Part of a small language model's weights.
Size: 12 layers, width 768.
Architecture: RMSNorm before each block, rotary positions, tied embeddings, normalized queries and keys, capped logits.
Training: 981M tokens, 7486 steps.
MLP neurons of a small language model. Each row is named by its layer, matrix (up: input weights; down: output weights) and neuron, and shows model dimensions 256-319. Each number is 128 + 32 x the weight over its row's rms, rounded and kept within 0 to 255.
Before each neuron's rows, "raises" lists the tokens whose logits its output raises most directly, leaving later layers aside.

raises: " how", "ly,", " himself", " growing", " herself"
L6.up275 [139 156 161 134 137 151 158 120 179  92 187 106 121 127 145 176 146  77 169 134 136 143  86 110  90 127 110  70 140  97  79 152 161  98 139 124 112 122  97 155 156  96 182 132 180 131 151 107 179 152 103 203 103 105 104 128  93  86 118 131 114 100  65 154]
L6.down275 [110 150 156  85  85 134 169 163 125 202 103 141  91 114 133 152  97 111 120 125 114 158 119  94 162 119 147 109 128 105 106  93 126  89 152 181  87 116 161 123 127 116  93  84 146 134 142  93 137 148  76 135 146 108  87  79 110  99 114 148 155  61 129 125]

raises: "'s", " presence", "’s", "less", " who"
L6.up2675 [ 98 140 155 145  62 118 106 162 164 165 185 128  84 129 148 115 184 104 134 151 165 124 198 104 128  91 118 137 128 129 124 167 131 103 117 168  91 152  93 132 133 166 143 155 114 110 133 145 143  87 133 139 133 182 136 103  62 133 145  84 209 190 170 179]
L6.down2675 [103 164 155  88 147  82 103 162 106 158  74  92 184 111  94 149 172  72 141 129 186  85 196  91 109 132 161 123 148 146 139 127 174 107 153 141 114 144 136  83 154 157  44 122 117 158 145 129 118  95 110 161 106 129  99 154 111 139  57 125 190 145  86 119]

raises: "ori", "ability", "ory", "ants", "ors,"
L6.up2524 [135 144 101 129 118 116 157  93  95  85 198 139 118 123 127 128 147 202 146 120 154 112 121 139  99 126 108 105 133  96 135 149 105 118 147 148 124 146  61  72 113  61 199 118 107 143 132  42 188 125 114 116  95 114 164 165 119  94 164  85 128 186 174 189]
L6.down2524 [109 154 135 143 132 142 120 111 118  96 137 157 158 135 146 101 140  80 141 168 165  67  64 105  57  98 104  67 141 198 140  70 159 116 134 111 136 158  88 164 146 105  81 134 139  98  81  89 144 209 131 146  86 138 138 150 122 101 135 169 130  79 116 142]

raises: " However,", " The", " They", " Their", " He"
L6.up2150 [ 97 107 166 122 159 127 117 190 113 111 125 116 139 129 118 162 128  85 116 123 116 146 175 173  86 193  90 130 133 154 177  91 122 125  76 135 143 145  89  86  83  82 101 149 139 109 154 130  92  67 104 158 108 158  94 102  41 170 133  54 135 105 116 122]
L6.down2150 [148 179  83  93 189 188 137 138 156 171  70 138 108 113  69 148 125   0 146 124 144 137 142 124 121 127 134 134  82 158 105 135 158 166 129 124 126 116 165  95  98 149 142 110 153 144 122 116 148  91 155  97 122 105 146 139  85  71 141  67 146 124 181 177]

raises: " →", "ington", "ience", " behalf", "oom"
L6.up2429 [122 154 157 186 105 117 165 113  63  95  76 140 110 121 113 137 118  92 152 160 132 127 120 146  95 152 105  84 175  51 103 141 157 129 149 127 117 121 164 164 140 147 126 178 124 137 122 145  69 130 171 165 128 107  89  90  91 116 112  85  98 136 122 130]
L6.down2429 [177 126 134 121 118 182 151 133 154 115  88 167 137  73 157  66 110 149 169 131 153 128 135  63 114 154 127 114 105 102 175 105 113 167 179 110 156  79 164 127 114 168 138 121 134 124 107  98 157 119 135 101 144 152 120 107 144 136 182 149 143 152  61  58]

raises: "isp", "eb", "ese", "isc", "í"
L6.up691 [ 71 181 144  86 108 131 103  96 124  90 169  60  74 168 121 122 105 139 173 153 147 100 157 128 172 178  90 118 109  85 146 138 178  77 168 201  68 226 114 154  99  90 133 167 126 143 149  81 173 150 106 132  83 131  92  78 141 126 165  99 104 140 163 131]
L6.down691 [106  70 130  77  67 137 105  93 119 179 128 109 157 107  91 127 141  52 148 126 133 158 128 139 133 183 122  87  77 104 147 138 125 151 138 116 114 159 106 147 115 171 154 128  96 189 117 106 111 115 155 150 122 147 196  78 140  71  94  86 140 160 105 113]

raises: "omed", "alled", "urn", "agon", "agn"
L6.up3028 [126  86 131 104 160 125  92 142 121 156 121 150 119 107  85 126 114 103 173 104 160 122 127 187 144 175 114 156 138 119 144 173 148 149 126 128 108 126  90 126 190 157  68 132 111  73 110 143 116 106  78 182 137  89 130 137 122 140 121 186  89 113 168 139]
L6.down3028 [151 169 134 120 110 163  77 111 189 118 121 179 155 147 145 163 142 128 163 146 133 190 144  98 157 137 126  87 154 132 159 126 124 134 128 123  91 104  89 106 185  93  74 150 125  95 121 129 159 102 157 154 118 130  88 127 124  85 124 176 179 118 161 139]

raises: "ft", "th", "ier,", "ity", " means"
L6.up1579 [137  47 109 128 105 100  69 156 125 107 201 102 126 130 166 134 167 139 109 176  76 112 123 157 129 104 133 186 155 131 138 148  85 132 125 142 159 179 110  82 122 133 226 112  89  96 132 147 153 171 161 128 173 139 182 112 128 135  83 122 130 159 156 108]
L6.down1579 [101 156 163 118 134 130  78 163 146 148 126 155 125  92 122 127  83 194 105 140 122 164 102 152 105  97 165 138 195 170 128 164 143 111 129 108  71 162  88  73 157 195 122 146 101 120  97 125  73 143 144 135  97 140 121  44 171 157 117 132 125 116 106 123]

raises: "ard.", "brid", "ote", "ard", "ard,"
L6.up2493 [160 139 161 134 167 118 163 135 169 120 193 137 170  77 138 129 161 106 108 176 132  54  80 145 146 195  70 109  93 137  90 121 145 111 184 159 102  56 164 129 197 121 146 123 129 137 131 136 149 122  35 106 194 102 113  76 133 143  90 120 124 200  88 138]
L6.down2493 [ 36 101 119  69 106 125  80 141 153 167 140 151 166  99 131 147 117  99  54 159 162 188 142  86 133 101 119  63 130 119 175 151  78 101 133 153 108 135 130 104 148 152 148 112 153  78  67 153 147 116  96  91 150 141 101 118 116 131  87 124 144 135 107  25]

raises: " about", "ty", " over", " surrounding", " Over"
L6.up1764 [121  55  95  94  97 129 112 119 138 101 141 101 140 148 104 140 133 100 113  99 119 165  89 123  95 114 114 155 146 138 103 176  95  84 115 144 157 129 142  59 125  85 159 103 136 156  76 124 136  93 156 169  46 169  93  95 106 149  74  97 103  92 139 119]
L6.down1764 [136 107 123  72 126 157  98  86 192 138 125 113 128  93 139 153 117  77 165  97 125 129 162 118 139 161 103 132 132 163 156 137  82  46 123 110  92  84 168 122 170 136  73 104 130 116 131  83 157 154 122 189 160 185 129  65 154 162  82  94 104 139 101 129]

raises: " part", " large", " parts", " price", " follows:"
L6.up70 [138 181 144 181 115 133 122 176 122 104 221  95 133 127 139 157 101 178 124  89 118 144  99  87 131 134 157 123 161 115 173 142  91 188 178  72 119 139 165 114  62  81 152 132 105  87 174  86 129 105 140 147 111 167  79  75  85  72  89 181 191 112 162  82]
L6.down70 [113 154 180 134 139 117 127  93 185 190 154 136  81 159 175 170 142 110 133  94 153 142 110 135  66 115 105 175 121  93 115 120 155 147 121 152 150 117 114 131  96 147 135 119 150 108 117 115 108 138 158 166 112  91 126 152 138  59 128 132 165  89 109 124]

raises: " include", " were", " are", " have", " included"
L6.up2243 [176  98  69  90 100 147 122 103 145 131 114 109 146 101 138 129 156  99 151  95 150 103 100 181 111 129 109 144 118  88 175  99 126 109 103 125  70 154 179 105 134 135 124  57 120 159 171 161  53  71  83 146 128 130 155 178 174 107 121 139 114 121  96 103]
L6.down2243 [162 179  92 130 101 124 161 123 155  96 223 173  96 146 120 108 172 189 122 126 143 165 121 111 121 100 152 166 112 114 135 154 150 142 140 179 147 136  95 193 150 120  71 164 155  98 117 145  92 103 196 125 116 124 115 135 119 166 109 109  92 124 130 115]

raises: " itself", " himself", " themselves", " herself", " a"
L6.up86 [151 171 202 120  71 158 135 153 110  99 158 108 108  70 150 178  90 140 162 132 105 123 175 102  85  88 139  98 126 226 114 143 133 138 104 147  79 170 157 100  74 147  85  94 162 162 150 144 129 205 205 163 147 105  79  99 153  88 110 146 147 110  97 111]
L6.down86 [116 175 129  98 127  59 133 160 102  79  77 133 139 138 164 115  64 166 132 126 172 191 131  72 131 103 142 106 121 111  90 131 138 183 152 121 135 113 145 113  85 122  70 129 168  85  79 118 190 135 142 159 144 117 143 131 122 136 122 132 135 130 113 120]

raises: "ly", "ly,", "ly.", "ry", " recently"
L6.up1330 [178 185 156 112 179 157 140 107 144 122 157 113 104 174 163 165 159 146 130 161 163 121 135 150  89 132 161 120 109  88  71 132 143 134  77 124 140 175 123 141 135  85 141  97 165 138 188 124  75 103 139 130  94 115 118 145  92 118 143 150 134  94 162 125]
L6.down1330 [131 127  82 103 165 144 117 128 107 102 118 142 177 129 133 200 176 135 105 125 135 126 137 101 154  60 142 100 142  89 115 159 111  91 119 125 102 145  93 103 130 158 101 114 147  87  23 142 132  65 165 142 139  88 126 170 162 106  93 132 134 115 184 202]

raises: "ly", "ze", "e", "illy", "ah"
L6.up654 [ 81 104  86  84 121  97 141 146 144 131 137 147 113 131  77 199 101 172 136 119 137 101 117 182  69 133  93  48 108 105 111  88  93  98 102 158 103 120 119 125 127  50 158 115 115 143 138 124  89 119 169 152 150  98 103 158 109  93  95 177  86 138 150 124]
L6.down654 [112  75 120 168 101 121 188 133 144 150 154 137 152 105 135 155 211 133 136 138 150 144 142 112 148 136 172 121 113 107 128 148 163 117 158 141  73 188  91 147 126  83 129  87  63 108 139  65 153 166 137 137 149 144 166 149 175  27 100  87 168  77 159 106]

raises: " any", " a", " an", " individual", " outside"
L6.up1423 [144 174 179 178 165 112  89 118  91 127 141 158 114 165 142 155 166 148  78  99 202  94 144  30 133 112 171 145 153 143 122  90  86 177 112 124 163 120 121 161  53 144  91 166  51 175 155 126 159 130 145 128 180  76  60  91 113 119  71 104 140 112 153  82]
L6.down1423 [132 119 102 100  72  94 105 175  83  63 137 151  97 175 171 138 154  94 101 137 116 127 158 107 163 147  75 141 112 105 119 119 132 118  70 158 102  69  73 130  90 157 119 171 136 178 164 141 105 197 135  87 112  49 144 132 118  95 125 140 173 114 100  95]

raises: "ant", "ent,", "ents", "ice", "ers=="
L6.up1328 [154 167  84  62 132  94  90 101 173  72 118 105  81 137 120  59  93 143  95  99 153 164 129 167  94 126 152 118 159  61 165 119 142 151 169 146 166 124 142 191 181 134  99 140 141 110 180 121  69 158  87 109 137 100 148  86 136 152  64 113  83  38 151 154]
L6.down1328 [129 128 103 149 116  93 149  80 145 116 151 120 150 132 126  99 155 153  61 136 173 117  92 140 140  97 158  86 114 129 203 137  81 101 179 156 110 108 113 155 159 156  87 111 184 118 105 157 113 140 119 186  80 165 189 105 181  84 101 133  83  98 116 112]

raises: " way", " way,", " year,", " year.", " year"
L6.up178 [ 86 147 108 138 139 111  88 116 161 152 148  86 128 144  94 121 181 103 101  82 120 131 152  98 116 121 164 154 138 135 102 105 132 121 147 122 113 170 145 108 129 125  92 165 114 139 133 169 106 118  96 103  68 109 129 122  89 127  99 157 108 169 117  81]
L6.down178 [121  97 150  91 123 132  91 140 164 122 118 132 135 159 122 115 100 121  68 118 121 117 144 132 163 123 212 176 117 102 116 144 115 102 107 159 127  56  86 155  90 107 139 122 230 140 188  77 126 161 117 103 126 152 130 157 201 149  97 112 156 157 129  90]

raises: " are", " were", " who", " each", " make"
L6.up2987 [160  79 100 155  93 113  68  73 203 100 122 136 146 124 142 156 110 105  74  87 158 148  54 192 107 169 108 117  68  61 102  37 108 141  97 149 123 103 149 145 144 125  92 115 125 124 170 124 119  79 102 146 112 103 159 174 164 120  88 112 108 163 119 113]
L6.down2987 [148 146 145  78 141 152 120 201 109 141 143 182  91  96 175 128 140 136 120 173 112 164 162 161 104 121 162 134 103  76 127 117 181  87  92 156 166 104  88 126 134 107  67 123 148 115 103 127 135  80 110 164  58 111 107 124 171 152  92 101 119 163 127 187]

raises: "ly", "ly.", "ly,", "ely", "ed."
L6.up1776 [164 186  94 136 164 122  87  88 119  93  68 116 166 133 123 187 150 151 155 159 169 137 162 153 113 135 122 147 192  96 135 134 139 131 117 136 122 160  97 169 128 114 134 126 108 121  91 122 140 110 130 142 117  99 102  49 126 160 128  95  69 118 120 130]
L6.down1776 [ 56 145  77 184 133 161 106  96 106 155 182 135 123 126 146 129 158 101 128 124 134 175 193 127 139 170 178  94 161 163 168 129 152 122 135 169 157 139 101 139 142 137 143  78 111 127 119 163 131 109 129 155 117 150 100 121 132 102 126 104 161  97 164 132]

raises: "one", "body", "one,", "th", "b"
L6.up1671 [116 147 179 103 130 153  55 163 136 134 154  82 179  98  90 119 120 128 122 115 164  98 103 125 107 147 132  50 117 123  98  83  94  94 146  91 145 156 117 100 118 148 106 155 110 159 186 153 116 129  95 103  97 109 109 113  91 119 156 123  92 114 114 107]
L6.down1671 [ 90 114 148 120  57 150 135 118 120 107 154 149 181 104 129  66 125 108 104 125 184 128 120 114 143 143 131  77 115 131 153 116 115  93 160 175 167 143 131 101 131 143 189 110 135 108 212  69 114 144 124 159  94 131 122 136 150 107 131 145 158 167  67 122]

raises: " describe", " sources", " review", " report", " newspaper"
L6.up1153 [101  87 133 141  81 131 135 144 181 130 160  81 178 147 178  96 134 155 158 131 155 100  86 147 164 135 151 116 150  95 141 104 117 117 145 101 128  87 153 140  54 152 126 128 171  64  95  76 135 191 199 102 125 158 143 120 110 115 110 153  82 134 132  98]
L6.down1153 [151 115 112 170 131 176 195 137 166 121 101 163 107 140 114 149 133 105 142 156 111 150  86 133 143 158 116 130 111  92 124 147 116 116  73 126 174  54 191 134 160 144 120  96 133 120  69 121 135 100 121 176 145 150 164 103 107 142 107 109  95 135  79 144]

raises: "elled", " see", " including", "ct", " More"
L6.up737 [114 122 157 166 193  75 120 120 160 116 179  90 136 146 148 130 120 110 142 167 154 100 183 157 133  97 128 118 104 122 167 137 114 177 135  56 122 118  84 150 158 145 127 130 117 111 218 131  45 138  96 127 118 169 110 173 118 132 148 117  94 152 182 141]
L6.down737 [106 130 117 108 120 127 102 149 141 113 124 115 130  99 142 136  88 148 112 151 134  72  87 193 166 140 135 167  75 194 132 174 137 142 116 126 122  64 146 111  92 109 135 143 129 114 148 102 138 119  96 110  78 141 125 112 114 134  94 140 145 146 167 130]

raises: "aged", "ages", "mer", "age", "age,"
L6.up2754 [162 157  53 110 160 128 137 115  90 100 139 134 182  97 133 122 107  83  97 144  76  61 135 134 148 171 101 115 152 118 162 141  74  92 151 100 125 171 179 137 119 174 107 192 112 136 128 108  58 130 119 101 160  79  85 123 144 150 106 151  95  96 156 142]
L6.down2754 [121 121  68 170  96 156 173 134 111 178  97 155 150 181 127 159 103 153 127 110 119 108 144 122 134 150 109 125  92 156 164 167  44 143 138  82 127 173  77 172 143 105  87 157 173 135 131 150 135 147 120 104 155 149 106 115 146 150 110 119 166 118 156  88]

raises: " of", " why", " who", " about", " whom"
L6.up788 [152  93 172  88 150  94 189 161 182  97 177 136 115 138 172 168  95  90 133 188 174 184 153 104 146 118  63 136 139  84 185 111  98 153 110  87 133 194 179 132 142 117  84 113 121 152 146 186 105 112 129 146  79 101 133 165 167 114  65 135  83  38 174 110]
L6.down788 [ 93 105 191 112 118  97 130 110 112 164 104 125 143 121  94 142 144  92 123 148 156 108 135  60 176  75  52 100 144 187 135 133 118 163 176 114 110 158 147 133 141 144 128 163  69 103 160 103 186 102 107 122 148 117 170 123 108  74  46 141 120 179 149 187]

raises: " main", " common", " notable", " popular", " key"
L6.up938 [ 88 155 137 152 138  62 126 158 228  95 142 133 140 106 138 108 110 117 201 110 130 122 155 115 136 129 179 119 149 156 106 125 127 133 147  98 199 184 157  67  70 115 131 103 214  88 182 137  77 104  79 138 146 113 104 114  28 111 141 179 136  94 108 105]
L6.down938 [ 78 118  97 101 119 129 101 125 110 183 108 142 163 152 149 100 150 110 116 150 138 158 113 151 120  91  94 152 142 146 157  85  75 156 131 109  79 120  63 128  78 164 136 117 143  63 139 141 142  89 145 128  59 152 129 147 159 138 149 134 162  84 159 150]

raises: "ș", "ț", "ş", "arm", "ê"
L6.up1688 [148 183 102 106 136  85 104 156 106  93 170 138  85 161 163  94 169  92 142 146 102  66  62 116  97 148 175 113 131 188 155  62  91 148 123  70 160 146 191  85 133 117 101 148 101  57 160 159 143 108 135 157 181 122 116 153 120 146 101 126 137  89 119 112]
L6.down1688 [133 102 145 131  61 146  96 175 171 116 182 149 120 122 101 146 102 136 142 132 116 135 191 114 169 126  75  90  99 125  93 115 167 164 131  85 112 165 116 161 171 152 134 139 100  76 155 163 121 163 119 176  91 174 106 103  86 126 103 138  73 118 132 174]

raises: "ard", "ard.", "hel", "he", "tain"
L6.up943 [ 74 135  98 166 145  78 158 171  75  62 194 131 158 116 172 161  82 164 108 139 108 151  79 182 122  98  75 100 130 140 133 131 154 125 167 152 108 149 107 102 172 104 102 158 143  88 115 117 139 174 137 106 187 132 141 155 182 165  69  87 154  86 128 132]
L6.down943 [114 156 105 182 138 121  89 173 141  83 150  51 178 108 145  95  52 164 179 162 166 135 139 143 147  95 123 127 139 169 136 142 105 107  95  95 125 114 149 116 123 139 130 115 108 187 116 159 100 195  83  32 202 136 173 135 122 157 155 154 113 152 123 151]

raises: "light", "rise", "ized", "ity", "izing"
L6.up2677 [ 95 172 130 172 131  90 161 157 102 106  92 138 139 193 107 164 185 118  85 124 105 151 169 132 130 105 105 144 167 108 103 117 150  82 111  75 115  46 104  84 161 141 132 104 111 114 106 158 163 107 122 189 174  85 111  87 120 146 131 136 138 129 131  94]
L6.down2677 [118  93 103 137  72 130 132 156 124 116 108 103 142 117 119  76 122 138 151  85 114 125 136 113 171 135 132 129 137 128  99  93 126 114 121  92 152  77 129 106 112 106 126 149 147 116 122  99 168 120 125 139 109 170  97 107 115 132 152  64 146 168 126  96]

raises: " type", " sort", " typ", " types", "com"
L6.up2703 [164 159  76  75 144 121  91 157 119  58 142 121  85 112 119 134 178 144  62 144 103 179 148 100  96 152 127 141 113  84  76 130 160 139 121 159 137 117  88 184 107 187 139 150 161 104 175 133 114 153 116 120 141 128 134 132  84 177 182 133 142 101 171 105]
L6.down2703 [ 97 150  91 118 123 140 172 143 164  95 182 106  83 110 129  98 105 141 158 143 163 195  96 145 158  79 168 175 123 123  71 117 111  85 100 112 139 108 142  96 134 177 124 136  82 103 101 101 140 109 106 184 100 144 112 105 113 101  59  62 166 141  76 133]

raises: " example,", " one", " one,", " him,", " One"
L6.up1656 [105 126 106  82 142 135 187  98 159 137 167 131 123 126 129 117 124 136 138 150 159  94 125 149 156 110  99  80 125 103 119 145  95 144 206 113 145  98 164 129 153 138 160 115 136 134  84 129 150 130 119 146 110 137 191 118  68  77  93 142 103 136  79 108]
L6.down1656 [176 158 114 134  94  99 123 133  61 110 150 100 122 163  78 152 127 129  81 151 109 133  97 177 179  96 107 115  81 112  88 178 101 166 100  89 105 127 125 159 153 118 141 130 124 128  99 138  83  95 148 172 145  70 124 135 142 128 137 168 145 108 152 103]

raises: "'s", " who", "’s", " named", "ia's"
L6.up2142 [108 144 143 122 133 136 111  87 116 106 137  93 152 114 218 101  97  76 146 101 148 141 116 131 156  96 145  49  90 139  99 136 145 144 140 123 142 112 145  92 145  97 164 135 105 177  66 154 143 154  99 137 117  61 146 120 160 132  74 134 109 129 182 112]
L6.down2142 [ 90 180 135 121 134 210 163 156 102 154  89 115 128 102 104 139 138  63 178 102 211  89 149 109 150  52 171 181  95 136 153 145 160 118 108  85  99  60  91 131 173 130 125  90 134 147  97 128 220 123 130 163  69 143 140 136  46 133  85 110 134 135  67 176]

raises: " design", " Design", " design,", " script", " writing"
L6.up967 [115 183 133 115  84 114 119 167 124 144  90 178 191 154 143 139 226 197 174 206 148 124 149 143 134 107 125  90 191 138 129 134 119  92 171 103 118  96 163 131 126 141 133 185 101 104 130 108 145 153 167  91 125 130 149 108  90  90 148  95 148 108 179 102]
L6.down967 [103  81 171 123 104 139  95 111  64 136  79  91 113 114 108 188 187 178 146 137  65  78 137 142 109 122  52 183 108  91 151 159  79 112 128 170 137 147 100 109 100 106  90 159  32 133  78  73 104 147 154 148 104 149  76 124 124 112 160 123 193 137  96 145]

raises: " any", " a", " an", " another", "go"
L6.up29 [141 172 172 142 148  75 125 127 124 132 169  91 146 143  95 110 157 110 116 100 153  44  90  90 151  80 124 140 125 156 161 106 135 168  62 131 226 106 130 133  79 181 123 157 134 204 156 107  71 175 164 135 174 110  89 109 102 175 103 169 121 114 129 132]
L6.down29 [122  58 139 142 123 117 105 123  76 154 105 170 118 106 116 194  33 146 152 105 136 116 121 110 138  31 125 171  76 130  96 140 155 161 104  90 117 141 136  93 190  96  87 196 101 167 173 133  97 152 115 160 150 140 135 136  86 112 166  82  90  90 123 142]

raises: "er.", "er,", "ings", "er)", "er:"
L6.up1642 [142 122 117  72 114  94  59 127  88 219  85 182 110 118  94 107  77 134 103  95  30 100 163 116  79 159 142 141  80 129 102 110 165 116  86 136 156 126 105  96  78 144  90 106 161 141 100  90 101 132  96 105 157 153  86 115 136 107 165  97 152 136 102 166]
L6.down1642 [153 130 179 112 152 121  85 144 136 153 156 100 135 152 152 144 182 121  81 143 163  60 139 121 167 144 177 148 141 122 152 124 140 118 161 150 168 183 128  71 200  98 126 154  85 118  56 138 124 108 136 172 157 112 102  95 129 151 154 131 115 123 138 148]

raises: "ks", "ze", "gh", "vil", "vi"
L6.up858 [153 141 121  77 127 125 171 164 173 161 163  70 136 154 143 179 109 127 153  82 120 160 100 171 202 124 116  55  88 153 152 119 120  81 158 141 167  71 157 167 107 145 169  93 136 178 173 159 143 131 134  91 115  87 178 147 208 113 148 156 143 115  81 135]
L6.down858 [118  89 133 158 129 149  97 100  90 116  98 135  74 114  65 178 114 155 157  79 125  77 192  73 181 161 145 129  94 113 150 137 135  76  60  99  84 145 152 153 189 126 134 128 105 109  87 165 138 105 193 111  76  73 146 122 173 123  78 130 111 132 136 116]

raises: " source", " junction", " course", " terminus", " intersection"
L6.up2905 [ 98  97 158  94 131 159 162  95 168  78  89  76 203 149 135 121 134 130 158 126 138 106 100 185 142 135 167  87 173 129  88  88 139 135  98 125 199  77 187 102 100 147 130 128 200 131 122 148 129 130 162 114 116 149  83 144 148  70 159 119 135 103 127 105]
L6.down2905 [129  97 170 129 150 159 207 188 105 153  87 153 130 136 127 183  73  84 143 187 113 110  91 101 126 179 171 172 143 107 112 149 108 112 164 125 160 125 122 110 130 102  95  72 127 148 105 117 139  99 112 150 168 119 132 144 138 127 171  87 143 150 101  66]

raises: " include", " includes", " other", " included", " including"
L6.up2829 [110 145 154 152 154 148 109  93 162 135 167 131 138  96 160 110  96 101  82  72 113 112  92 127 139 148 143 127  70 114 167 172 146 144 141 110  82  87 133 147 107 120 136  56 145 194 161 164  36 129 133 133  80 176 111 156 200  79 123 180 143 152 144 142]
L6.down2829 [ 96 114 127 134 109 110 152 118 131 124 139 181 142 101 135 126 103 154 120 141 133 113 134 214 105 128 143 159 184 170 117 124 138 104 133 132 116 100  70 158 109 151  93  88 129  96 133 165 111 138 182 171 209 149 148  77 134 181 173 148 150 141 122 140]

raises: "ard", "ard,", " than", "vent", "nut"
L6.up2781 [116 122 148 168 147 141 118 166 129 167 151 119 167  56  93 136 195 157 131 158 145  91 126 100 174 156  94 107 172 173 157 130  96  98 152  75 107 130  79 167 144 152  84  53 167 113  74  96  86 108  97 124 121 134 118  48  64 135 128 113  91 136  82 174]
L6.down2781 [123 154  92 104 128  70 116 130 106 118 165 122 132 148 102 108  90 170  60 131 126 123 117  78 145 118 140 142  94 134 122 141  99 105 109  80 106 153  95  53  88 119 166 117 161 100 138  80 109 118 112 116 114 109 155 122 125 121 107 142  97 163 119  72]

raises: " grade", " generation", " Grade", " education.", " school"
L6.up1960 [152 108  38 115 171 127  74 151 165 122 126  88 145 118 138 207 152 141 154 143 145 145 128  98 112 109 214 124 111  68 150 136 123 117 147 175 103 152 168 162 158 155  72 167 116 160 160 109 127 136 142 154 138 141  71 141  99 117 132  78 127 118 184 153]
L6.down1960 [168  73 104 109 115  86 137 130 195 110 129 107 111  98 103 141 178 127 112 115 137  96 191 146 139  62 144 118 145  87 129 168 166  99 176 184 116 166 160  93 143 132 213 102 124 155 103 122 114 155 131 137 110 195  90 155 117 124  99 127 139 119 143 148]

raises: "ower", "ary", "arian", "ery", "ek"
L6.up773 [ 96  89 110 116 146 104 130 140 196  84 141  69  71 117 140 115 155  85 118  90 128 130 108 157 141 161 128  93 205 129 127  85 148 152 142 154 130 111 139 124 222 106 103 140 114 129 113  94 148 111  52 128  95 177 102 175 154 123 153 100 146 118  64 157]
L6.down773 [122 141 120 125 124 139 167 124 138 167  92 144  76 154 140  82  97 135  72  51 145  82 170 186  87 178 147 121 134 136 115  98 122 116 108 138 135 123 135 103 118 158 134 104 152  62 144 115  99 123 156 153 150 161  59 136  90  88 172 129  88 116 147 155]

raises: "ted", "ters", "ten", "ő", "rix"
L6.up148 [148 181  78 112 136  84 121 124 142 148 139  98 127 127 141 126 116 133 116 159 150 132  92 154 123 120 103 146 149  97 143 120 166 127 181 131 142 152 137 110 166  91 111 103  99  45  69 151 165 107  96 124 194  86 121 164 155  95 150 140 113 124 140 153]
L6.down148 [127 154 113 152 118 191 135  88 100 147 143 146  95 111 151 123 128 138 136 205 101  85  71 169 112 103 123 154  89 175 144 107 157 201 118 133  91 136 148 157 125 152 186 127  75 128  85 123 239 167 134 136  86 104 136 107 172  86 150  69 109  56 158 106]

raises: " so.", " such", " done", " an", " a"
L6.up1463 [ 31 175 106 110 150  93  89 108  96 112 146 145  83 106 103 113 144 117  42 103 119 134 112 128 136 124 116 137  95  86 137 158  95  96 149 153 157 165 110 168  64 131  76 142 105  98 159 129  94  92  95 127  76 130 104  51 157 141 122  94  96  80  99  99]
L6.down1463 [119 114 157 194 102 104 116 160 146 168 120 117 107 111 174 180  76 167 160 126 141 188 214 138 116 105  78 145 131 122 136 113 118  96  99 101 107 120 134 218  75 187  85 142  87 128 136 174 107 148 131  72 138 165 122 161 112  87 162  83  91 178  58 113]

raises: " against", " itself", " himself", "fe", "ively"
L6.up926 [ 99 187 137  91  61 127 164  98 102 102 115 143 142 134 128 155  50 164 199  78 148 185 201 113  64 108 129 150 162 156  36 177 154 181 107 100 154 148  87 139 105 140  75 113 119 131 104  83 103 189 158 166 192 135 158 134 104 141 154 114  73 142 125 167]
L6.down926 [106 121 133 133 128 189  94  94 132 107 162 161 166 138  96 147 109 122 150  78 171 155 180 154  69 162 136 128  68 143 131  96  87 167  93  54 167 171  81 142 103 165 133 142 138 148 147 167 114 156 144 113 150 187 126  71 167 151 160 150  86 190 173 138]

raises: " The", " However,", " Each", " These", "his"
L6.up2403 [144 125  87 115 154 123 151  90 160 159 157 153  96 186 149 106 161 170 116 121 119 173 156 131  73 149 209  93 127 108 199  75 139 123  45 108  77  82 153 110 138 113 115 128 150  79 170 145 115 140 164 106 121  97 104 163 123 118 165 160 126 134 177 151]
L6.down2403 [123  88 176 151 116 131 148  98 193 153 106 108 112 122 132 118 168  69  86 111 144  98 184  44 153 159 133 126 123 165  85 118 152 137 101 144 142 159  98  92 112 148 167 157 129 154 170 104 121  85  75 139 111 131 169 107 139 118 136  39 144 127 138  98]